From a checkpoint of a small transformer trained on Wikipedia.
Size: width 576, MLP 3456 GELU, 63.7M parameters.
Architecture: LayerNorm before each block, learned positions, no biases in attention or MLP.
Training: a variant of Muon for these matrices, 901M tokens.
MLP neurons of a small language model. Each row is named by its layer, matrix (down: output weights) and neuron, and shows model dimensions 320-415. Each number is 128 + 32 x the weight over its row's rms, rounded and kept within 0 to 255.
Before each neuron's rows, "raises" lists the tokens whose logits its output raises most directly, leaving later layers aside.

raises: " May", " Nov", " Sunday", " March", " month"
L6.down1051 [ 70 115 150  79  87 192 135 112 138  94  94 106 111 166 140 110 172  90 126  96 123 146 156 134  76 128 139 113 141 174 168 103  88 175 102  87 127 137 158 143 156 147 110 105 105 128  70  80 110  75 158 132  79 153 161 157 126 125 106 126 146 112 153  88  51 123 174 127 116  86 211 154 176 119 116  96  99 146 150 195 140 125 107  55  99 122  96  87 149 148 174 123 136 170 111 116]

raises: " bin", "eed", " Islam", "af", " Ahmed"
L6.down1170 [105  46 104 117 166 157  93  80  88  67 117 142 134 125 159 127 150  81 104 102 150 165 149 143 155 145  78 177 102 171 141 140 216 127  92 154  92 119 166 121  79 150 101  95 159 130 105  93 166  53 134 185 122 118  89 121  76  15 165 111 125 147 123 131  70 131 121 126  86 156 139  78 145  95  64 169  75 109 182 112 181 148 178 139 151 105 131 124 131 132 140 157 109 151  85 121]

raises: " France", " Paris", " French", " Quebec", "ère"
L6.down3203 [101 152 140 154 136 156  75  64 119 126 101 102  70 126 124  90 123 126 150 155 126  97  93 194 124 167 174 176 122 124 145 138 154 122 131 138 101  66 104 160 125 140 103 163 152 235 117  62 144 102 152 154 120 116 113 106 128 108 202 135 111 156  82 101  67 145 194  89 220 104 124  85  95  55 174 108 103  98 140 121 172  99 103  99 135 112 136  92 189 152 163 169  96 110  97 203]

raises: " estimated", " rate", " total", " score", " percent"
L6.down235 [ 80 177 160 118 124 156 118 166 173 112  94 161 126 143 155 149 156 139 144 172 106 153 122 130  79 123  95  87  65 144 119 133 129 105 118 191  98 111 129 163 134  87 148  93 150 110 105 157 146 139 101 107 101  83 117 141 178 125 113 125 172 133 119 136 160 112 109 171 146 111 111 104 114 134  80 140 176 125 185 150 133 135 124 126 164 148 156 172 143 109 135 149 138 125 135 182]

raises: " money", " needed", " services", " support", " letters"
L6.down3357 [103 172 153 121 135 110  73 144  89 146 122 209 123 127 132  91 134 213 216 143 152 129 172 167 121 148  55  97 124 106 138 124 108 135 201  90 106 103 116 124  99 119 105  94 199 177 169 120 150 108  76  96 122 118  71  93 158  96 136 178 148 132 161 103 147  99  98  61 171 116  93  66 135 134 168  58 186 113 163 146 145 157 139 185 169  57 118 119 122 113  98 100 136  91  87  93]

raises: " 1950s", " 1990s", " 1980s", " middle", " mid"
L6.down2884 [112 135  61 100 191 156 100 136 112  36 114 151 130  95 150 174 181 114 152  97 132 154 111 157  53  99  67 146  69 146 119 110 126  92 204  91  81 152  46 141 110 142 115 116 111 106 100 109 182 149 139  81 137 155 111 101 131 115  80 115 114 107 160 115 135 129 124 118  94  75 165  95 160 188 121 135 101 129 182 162 156 125 100  97  93 132 111 155 101 157 131  94 102 131 116  78]

raises: " David", " Robert", " William", " Jonathan", " Michael"
L6.down1486 [ 70 188  80 110 107 143 148  84 214 123 149 117 121 108 184 134 128 121 123 136 118 128  89  95 137 116  72  98 119  93 115 161 115 131 119 111 110 171 107 117 161 129 129 173 129  76  70 129  78 118 119 168 153 124 184  66 131 152  80  32  99  87 106 121 181 136 146 179 152 147 100 115 121 127  62 100 180  98  91 144  58 169  88 125 113  89 119  97  74 157  98  92 135  86  93 122]

raises: " been", " become", " received", " gained", " done"
L6.down2302 [131 131 119 138 169 105 163  76  83 141 175  92  81 131 162 105 215  77 112 116 112 113 139 177 114 137 127  82 158 128 158 166 119 148 178  95  81  94 150 140  80 129 132 103 122 154 147 147 134 136  86 109  72 116 117 147  88 100 140 158 104 173  84 166 159 103  94 128  63  97 182  61 133 105 158 118  95 150 118 101 129  94  96  89 102  83 155 143 137 147 107 109 167  96 119 125]

raises: " successor", " daughter", " wife", " son", " other"
L6.down3314 [145  50  89 151 120 124 109  98 132  99 142 158 127 138  99 160 130 167 168 162  99  86 126  53 145  76 163 118 122 112 143 163 122 131 127  96 164  97 130 163 136 160 120 119 116 132  86 136 164  93 137 134 125 136 159 120 145 102  85 115 148 140  90 135 133 149 169 102 117 134 131  85 156 130 157 130 125  76  99 118  88  90  85 139 143 159 121 134 140 109 134 167 156 145  98 151]

raises: " Bh", "pur", " India", "kar", " Singh"
L6.down3275 [ 73 128 136 113  87 141 117 161 128 137 175  90 139  95 109 145 135  95  98  97 111 127 133 122 134  92 146 141  61 196 140 131 190  79 147 143 130 101 157 128 151 121 166 123 111 135  85  58 131 125  96 151  98 152 109 107  91  79 177 140 116  99  46 150  76 167  87 123 160 160  81 143 156  33 113  93 111 158 113 121 113 110 155 152 116 141 163  83  19 147 106 156 132  72 134 122]

raises: " office", " seat", " session", " seats", " Senator"
L6.down1821 [143  91 140  85 126 198 130 164 153 147 152 159 105 126 117 120 166 131 131 166 117  66 157 102 161  59  86 191 103 155 151 126  93 111  79 185 140 119 190 115 167 195 126 152  91 116 134  89 131 153 120 124 127 137 125 161 165 127  60 183  65 111 125 131 134 185 149 113 166 128 156 104 173 156 100  92 157 134 146  74 134 185 140 108 150  74 124 155  95 125 125 159 153 143 156 186]

raises: " it", " him", " themselves", " them", " itself"
L6.down65 [ 76 124  74 168 145 151 169 152  78  90 165 152 191 142 129  71  82 163 138 140 164 111 170 116 139 148 154 138 115  95  74 134 126 153  82  88 115  97  91  83  88  78 121 153 147 152 144 106 144 147 109 125  96 141  73 135 146 143 113  89  69 138 148 115 198 176  87  50  85 111 193 122 113 158 125 153 148 129  84  97  93 136 120 142 135 136 153  84 114 133 163 115 160 174 164 130]

raises: "ub", "las", "cha", "th", "iti"
L6.down3057 [ 60  68 115 169 133 172  88 107 118  94 146 138  84 107 112 182 153 175 147 137 101 163 104  44  82  34 176 197 121 167 125 124 167 161  84 125 110 141 133 130 120 122 110 160 115  87  54  83 139 127 153  77  52 143 154  58  86 137 179  99 166 137  97 111 112 119 122 163  62 135 129 116  91 138 134 169 147  87 154 121 120 151 156 151 103 101 112 120 134  84 169  89 123 155 142 139]

raises: " able", " expected", " likely", " considered", " featured"
L6.down1369 [112 115 100 171 109 122  94 153 163  87 136 117 120 188 110 112 115 142 158 151 135 149 151 127  62  89 149 143 134  96 132 131 125 144  81 175 144 117 139 111 149 155 121 133  72 108 121 140 159 157 139 129 126 101 126 141  68 154 125 104 116  75 237 129 158 118 106  71 117 121 163 143 115  78  95 128 157 129 131 121 179 120 188 141  87 123 136 168 140 114 104 128  75 168 163  84]

raises: " longer", " years", " months", " period", " length"
L6.down830 [ 71 128 143  93  69 134 140 160 162 141 101 154  85 100 145  95 152 111  93 158 110 132  96 130 125 117  28 126  91 193 114  55 171 125 137  42 167 178 146 125 178 126 145 118 139 100 213  63 187 130 143 104 153 118 136 168 130 125 165 162 141 121 144 111 147 139 125 126 150 144 130 114 117 131  68 159 105 101  80 123 155 109 114 197  92 114 176  78 115 141  88 113 132 150 164 141]

raises: " send", " prevent", " maintain", " providing", " avoid"
L6.down3231 [ 71 151 122  88 127  81  99  91  92 142 132  38 147 148 150 158  92 115  78  96 141  50 135 116 142 121  75 107 101 128  64 122 144  92 140 120  88 109  40 115 170  87 135  79 174 163 105 121 138 133 115 191 180 114  78 127 118 135 121  97 168 181  95 134 139 112 165 107 114 181 146 119  95 171 110  91 121 120 130 110 134 144 136 104 122 166  89 139  70  90 109  91 123 165 155  96]

raises: " because", " how", " when", " what", " if"
L6.down670 [ 74 133 153 119 131 143 203 135  96 109 161 160 137  99 120 128 116 189  96 129 144 136  96  82 141 127 160  82  54 109  76 161 189 154 131  87 146 148 210 173 181 119 125  98 132  97 127 170 192  83 132 154 140  91 219 152 102 108 149  68 161 163 103 152  85 132 125 153 187 195 167 110 137 144 102 127  93  66 107 106 138 134 163  86 152  75 144 156 108 133  99  93 139 177 106 104]